{
  "num_hidden_layers": 13,
  "hidden_size": 256,
  "num_attention_heads": 4,
  "num_key_value_heads": 1,
  "head_dim": 64,
  "intermediate_size": 1024,
  "vocab_size": 8192,
  "hidden_act": "gelu",
  "norm": "layernorm",
  "norm_place": "pre",
  "norm_eps": 1e-06,
  "positions": "rope",
  "rope_theta": 4280.0,
  "rope_fraction": 0.25,
  "qk_norm": false,
  "attn_scale": 0.125,
  "bias": "all",
  "tie_word_embeddings": false,
  "parallel_block": true,
  "init": "trunc",
  "init_std_qkv": 0.0395,
  "init_std_o": 0.0,
  "init_std_up": 0.0395,
  "init_std_down": 0.0,
  "optimizer": "muon_variant",
  "learning_rate": 0.00109,
  "beta1": 0.93,
  "weight_decay": 0.13,
  "lr_head": 0.0118,
  "max_grad_norm": 2.0,
  "warmup_steps": 200,
  "schedule": "wsd",
  "decay_fraction": 0.592,
  "decay_shape": "linear",
  "final_lr_fraction": 0.0,
  "batch_tokens": [65536, 131072, 262144],
  "max_seq_len": 512,
  "doc_mask": true,
  "z_loss": 1e-05,
  "train_tokens": 768000000,
  "max_steps": 6080,
  "dataset": "wikipedia_en"
}
MLP neurons of a small language model. Each row is named by its layer, matrix (down: output weights) and neuron, and shows model dimensions 144-207. Each number is 128 + 24 x the weight over its row's rms, rounded and kept within 0 to 255.
A block is one neuron, or neurons of one layer that tend to fire together. Before each block is what it responds to, as a language model described it from the Wikipedia text at the highest values.

Fires on section-heading markers "==" at line start (==Description==, ==Awards==), plus infobox colons and table-row labels in Wikipedia markup.
L6.down845 [151 129 131 157 119 133 103  86 107 103  90 149 141 125 156 133 119 108  94 101  90 102 109 117  70 143 120 143 132 126 135  68  95 122 130 146 101 124 113  97 157 149 167 132 118 115 120 104  71 119 138 107 145 157 159 164 139 118 123 149 164 127  99 155]

Mostly the pipe right after a row label in wiki tables (Band |, Majority |, Informal votes |), plus middle pieces of rare words (ple-th-ora, cer-ti-orari, counter-p-amp-hlet).
L6.down64 [124 111 119 138 151 146 176 123 118 125 142 135 147 129 116 122 167 100 116 128 119 147 132 119 154 153 153 107 131 125 129 140 134 102  98 103  82 152 110 116 139 137 101 155  86 110 134 104 108  85 145 144 125 138 105  97 119 111 136 128 152 159 156  73]

Pipe cells, dashes, colons and parentheses that structure Wikipedia tables and infoboxes, e.g. the closing pipe after ±% in election tables, plus mid-word pieces.
L7.down82 [139 161 164  92 128 135 124 134  90 117  97 125 136 136  95 116 159 119 123  97  52 174 115 110 149 155 109 110 129 139 125 137  69 121 110 110 136 117 109 117 116  85 108 123 117 161 105 140  79  99 122 170 157 171 143  87  90 135 139 161 128 143 153 109]
L7.down115 [129 139 123 136 142 197  80 114 110 146 108 127 128 161 128 190 118 142  79 137 137 148 130 186 130 147 124 111 123 144 125 132 153 133  95 127 124 134 159 130 140  86 123 105 146 114 137 144 148 173  96 119 136 121 101 146 114 143 128 127 113 142 107  85]
L7.down146 [136 107 121 164  99  85 124 136 169 175 108 160 125 146 112  97  92  72 116 132 135 105 122 111  96 124  97 112 168 103 133 148 125 137 120 129 149 105 184 161 138 131 154 121 121  97 124 121 118 123 147 161 109  90 122 112 131  86 108 107 152 137 108 128]
L7.down328 [127 182 104 113 126 159 123 115 157 130 112 141  85 141 103 126 155 145 100 119  80 119 162 139 109 125  98 122 130 132 102 120 138 104 127 129 105 100 116 111 147 121 166 107 123 113 166 120 103 121 122 167 146 115 161 131  90 123 129  93 101 122 116 130]
L7.down329 [157 133 117 137 117 117 136 157 120 135 141 108 128 101 157 111 159 129 113 150  90  95 151 167 185 100 163 131  96 133 126 143  98 120  89 138 121  90 124 130 128 149 136 142 129 131 118 119 148 192  93 142 147 142 104 154  94 145 105 129 129 145 130 120]
L7.down467 [129 177 132 133 109 141 129 133 119 128 146  99  91 118  76  85 126  71 117  96 116 157 174 136 127 102 119 144 135 130 152 140 112 125 149 163 132 129 128 144 162 161 129 149 105 137 133  99 144  63 114 115 152 129 135 150 140 143 130 110 153 131 103  95]
L7.down488 [125  80 122  96 142  95 132 158 154 138 138 148 160 112 118 115 134 148 150 126 130 142 107 104 111 142 158 132 149 147 151 127 105 136 114 171  93 117 140 104 130 107 125 142 127 108 168  93 130 141 141 129 109 128 101 143 123 114 119  98 123 122 117 126]
L7.down513 [127 151 172  86 117 152 135 132  93 114 118 128 107 103 158 155 190 111 112 119 141 179 165 108 141 126 150 163 150 108 146  97 114 102 135 153 110 165 163 130 133 115 154 108 107 134 144 115  99 109 108  74 116  96 101 134 158  96 143 132 131 132 143 144]
L7.down713 [119 146 126 114 102 123 148 132  88 147  95 141 123 147  64 132 147 117 156 154 139 155 139 106 147  82 140 122 181 130 102 127  78 109 161 111 101 105 119 138 146 191 138 130  92 125 174 142 152 137 152 108 122 151 152 137 121 131 160 101 122 124 124 115]
L7.down723 [139 139 101 163  81 112 118 182 142 147 126 160 118 132 115 133  91  77 121 109  95 169 131 110 128 135  72 132 134 129 125 113 147 145 145 119 100 121 134 112 115 120 127 139 135  63 118 117 101  95 131 123 131 130 112 122 111 127 135 120 118 129 150 148]
L7.down744 [128 133 137 176  99 118 133 116  91 101 132 143 132 126 159 123 175 151  84 152 166 147 149 167 122 130 160 106 142 134 108 115 104 141 166 157 145  82  99  96 139 125 116 108 155 153 135 119 150 122 131 174 101 149 136 118 117 123 156 112 101 136 114 131]
L7.down776 [114 148 121  78 167  97  90 125 110 157  67 110 115 154 167 149 130  99 145 115 119 112 145 115 148 100 139 131 172 142  84 144  81 134 160 172 114 139 106 112 128  83 154 118  97 121 154 123 134 175 126 139 164 135 116 128 112 116 146 158 122 121 124 126]
L7.down811 [106  96 119 132 132 123 122 154 117 135 138 157 165 133  98 101 116 134 127 143 150 189 118 110  82 147 148 132 123  92 109 160 112 133 151 129 116 135 104 126 151 113 200 155 165  98 129 152 144 148 165  88 123 153 132 121  97 157 127  91 149 132 110  98]
L7.down860 [ 96 118  78 133 109  66 107 161 122 153 161 128 104 143 120 129 122 145 128 140 122  63  95 108  85 138 105 172 127 152 130 145 119 156 146 161 106 143 167 142  99 160 162  92 122  93 158 132 123 152 136 103  73  88 124  97 143 128 103  70 136 115 162 107]
L7.down919 [107  93 132 143 139 138 171 206 135 131 144  99 166 115 123 129 135 109 131 143 148  67 145 143  99 158 136 103 140 128 106 121 115 126 139 138 136 140 133 132 125 181 150 153 128 103 131 139 114 175 125 148 113 130 127 100 110 147 101 119 119 115 142 122]
L7.down987 [106 164  91  88  98  91 122 147 140 169 117 113 152 159 152 137 164 141 132 123  84  97  79 105 105 120 119 153 137 123 102 150  54 106 138 130 111 157 113 101 133 104  99 114 132 158 138 119 132 173 100 166 124  98 162 138 127 167 123 113 149 184 121 120]

The == opening a section heading at line start, as in ==Premise==, plus mid-word pieces like the r in ter-ror and abbreviation periods (Co., B.B.A.).
L7.down12 [162 140 129 109 107  90 151 117 147 149 103 122 176 104 158 135 145 142 147 106 149 133  75 157  90 118  73 158 168 105 104  72  95  95  96 152 159 145  86 115 137 165 117 154 116 121  93 156 130 134 106 146 124 139 123 113 132 117 105 156 138 130 148 137]
L7.down90 [146 131 104 146 159 145 121 145  81 144 126 144 152 162 121 127 104 135 132 127 172 109 120 167 105 135 137 113 162 118 120 177 139  80 148 120 108 139 119 111 162 124 126 149 129 148 114 151 117  84 111 135 155 156 107 105 123 131 109 115 144 120 140 111]
L7.down108 [ 91 170 121 136  88 117 125 122 142 138 114 158  81 111 124 147 127 128 103 131  87 150 157 131 134 156 125 137 114 144 131  79 135 144 137 164 143 118 136 105 126 127 143 144 153 138 115 140 136 152 106 132 137 113 141 167  98 137 186 149 112 164 102  54]
L7.down111 [115 166 149 134 142 100 113 152 155 130 113 133 177  87 112 113 159 151 158 117 145 115 116 128 115 167  88 109 107  97 140 104 144 126 140 132 119 133 142 155 129  95 120 141 163  88 145 177  75 131 157 123 157 114 125  98 128 119  79 123 132 143 104 117]
L7.down118 [148 137 122 139 137 137 133 155 131 120 123 165 127 143 123 102 140 135  86 125  94  85 130 161 169 110 130 111 122 123  82  77 121 150 119 138  74 122 127 149  97 138 107  96 128 112 105 148 112 157 172  83 131 134 138 137 126 106 134  93 112 132 141 125]
L7.down202 [127  61 155 156 150 114 124 108 137 115 115 174 136 131 138 146 160 159 119 120 105 146  97  99 112 149 106 151 120 126 130 121 139 141 147 106 103 111 128 150 141 134 162  96 138  93 152 112 154 180 104 139  98 144 109 149 155 136  96 138 124 154 124 140]
L7.down556 [150 153 110 162 143 199 155 106 144 146 152 149 128 113 115  90 123 143 113 101 126 158 151 130 141 139 133 127 134 141 164  93 125  78 114 112 179 106 187 141 125 149  99 135 102  92 104 114  93 122 132 144 160 106 171 126 130 100  83 118 113 142 131 116]
L7.down612 [164 158 139 114 103 116 130 139  78 119 106 146 142 125 139 154 145 139  88 158 128  49 130 136 119 163 108 130 120 147 153 156 162 118 134 138 120 129 141 169 118 115 128 115 106  92 137 155 106 134 102 109 162 146 126 116 140 145 127 110 165 121 140 158]
L7.down677 [132 121 112 159 110  67 123 125 121 176 152 113 152 146 122 135 107 120 173 111 133  80 101 100 120 143 102  98 137 158  99 101 126 131 106 148 146 115 127 134 136 117 134 157 155 132  93  93 111 125 103  71 102 138 144 136  88 180 137 122 114 141  93 148]
L7.down793 [145 179 113 133 123 124 150 109 106  81 131  98 117 158 125 160  87 153 116  96 115 173 120 146 128 125 155 120 113 131 102 147 127  99 101  88 169 129 139 136 132 126 142 122 139 144 110 137 150 138 121 119 142 129 123  45 116 139 144 122 102 142 151  92]
L7.down836 [115 145 136 124 108 126 126  96 131 120 139 101 129  89 155 166 113 114 131 121 127 137 113 136 126 133 102 145 118 130  79 161 137 150 131 128  93 115 136 119 173 128  86 106 166 179 144 115 119 176 156 126  99 136 153 143 126 166 121 115 168 130 149 130]
L7.down862 [133 121 126 159 142 123 104 109 138 146 133 142 137 155 136 133  99  98 174 112 113 140 122 104 125 145 108 101 128 175 127 143 125 114 128  95 128 159 131 123 155 111 147 152 145 137 126 156 145 121  93  36 144 143 131 137 135 155 139 135 124 141 124  99]
L7.down907 [122 110 119 151 151 117 137 143 136 120 131 101 166  69 156 143 115 113 158 127 111 104 106  84 105 114 119 145 108 135 157 134 159 157 138  94 168 138 119 143 163 118 110 142 128 123 163 118 123 156 137 134 131 166 116  96 130  79 117 140 102 107 102 164]
L7.down936 [ 95 124  78  95 126 131 118 111 128 132 105 106 130 117 130 160 156 191 138 157 147 126  70 118  66 142 128 104 137 110 145  79 103 157 153 123 114 138 133 115 155 163 150 133 109 145 127 121 141  94 112 103 136 130 155 134 132 143 114 117 143 102  98 157]
L7.down937 [155 126 137 115 116 144 138 119 136  79 113 133 130 146 102 123  91 182 146 119  51 151 113 148 102 135 100 130 108 139  97 114  89 153 184 103 109 126 161 132 134 122 169 116 119  85 117 110  83 118 168  94 121 153 180 189 166 135 110 110 147 110  96 146]
L7.down984 [163 133 123 122 110 106 150 110 139 139 130  91 103 122 105 168 113 119  87 135 159 130 111 130 106 119 140  79 159 130 144 145 105  87 144 129 144 140 113 139 108 126 136 136 121 128 150 128 155 148 180 113 115 120 140  84 117 125 101 161 189 110 120 105]

Opening == or === markers at the start of a line that begin a section heading, as in ==History==, ===Accolades===, and less often the http of a URL.
L2.down219 [128 122  94 130 129 138 104 150  90 147 126 148 110 131 166 113 133 153 104 116  88 138 129 130 115 150  98 133 117 131 138 135 140 145 156 125 109 126 163 149 130 144 107  95  91 120 133 142 155 179 114 121  99 129 160 120  72 161  98 114 127 139 165 132]
L2.down895 [167 161 119 168 131 127 153 132  91 140  60 148 112  86 142 147 128 134 118 132  74  98 107 135  78 139 151  75 176 108 123 136 117 138 165 108 143 145 151 142 142 152 150 140 109 113 138 125 104 138 163 105 130 134 176 119 121 137  73 128 164  99 167 158]
L2.down955 [114 113 123 126 112 104 105 159 137 171 118  91 104 114 157 138 154 100 119 150 162 123 127  98 140 138 136  56 152 107 121 112 155 124 118 132 137 122 138 142 115 125 105 153  90 171 119 158 123 131 131 147  92 150 131 114 117 117 146 135 177 100 136  60]
L2.down985 [114 137 117 143 124 109 133 125 165 177 104 120 179 109 122 152 116 128 141 128 126 106  90 146 100 121 151  97  83 139 116  85 113 143 116 108 102 125 200 143  96 127 165 123 131  83 184 107 100 162 166 137  91 129 135 133 151 144 136 122 105 137 111 166]

Row-label words at the start of wiki table or infobox lines, often ending a label, e.g. Bronze medal, Passing yards, Registered electors, Time zone.
L2.down352 [130 110 146 111 105 121  89 147 130 144 100 163 140 129  75 111 110  83  69 110 151 155 133 164 160 147 133 138 117 135 125 117 123 126 117 139 152  87 118 121 118 135 161 126 124 117 159  88 125 125 134 124 139 106 116 136 113 120 108 117 131 101 157  87]
L2.down424 [131 120 129 108 146  89 148 107 139 150 126 124 137 142 116 134  79  92  97 126 142 155  98 151 125 136 114 129 100 126 152  79  98 132 127 169 146 120 174  99 170  85 104 115 144 134 144  89 107 117 113  89 147 112 107 144 132 178 103 144 124 117 156 114]
L2.down555 [ 97 108  88 115 146 100 124 126 116 130 125 118  71 149 123 154 179 112 102 111 160 163 160 114 101 157 131 153 127 131 145 141 129 152 112 112  85 151 166 151 132 116 171 126 101 135 122 107 140 151 144 130 154 130 119 119 146 131 123  89 146 147 129  89]
L2.down668 [119  99 100  93 116 133 116  68  99 103 111 162  95 160 144 158  87 165 125 146 157 179 121 117 173 100 134 136 148  94 135 127  85 139 121 140 140 130 122 103 167 108 139 119 151 122 147  96 115 167 118  83 110 121  86 139  88 111 103 119 138 160 159 101]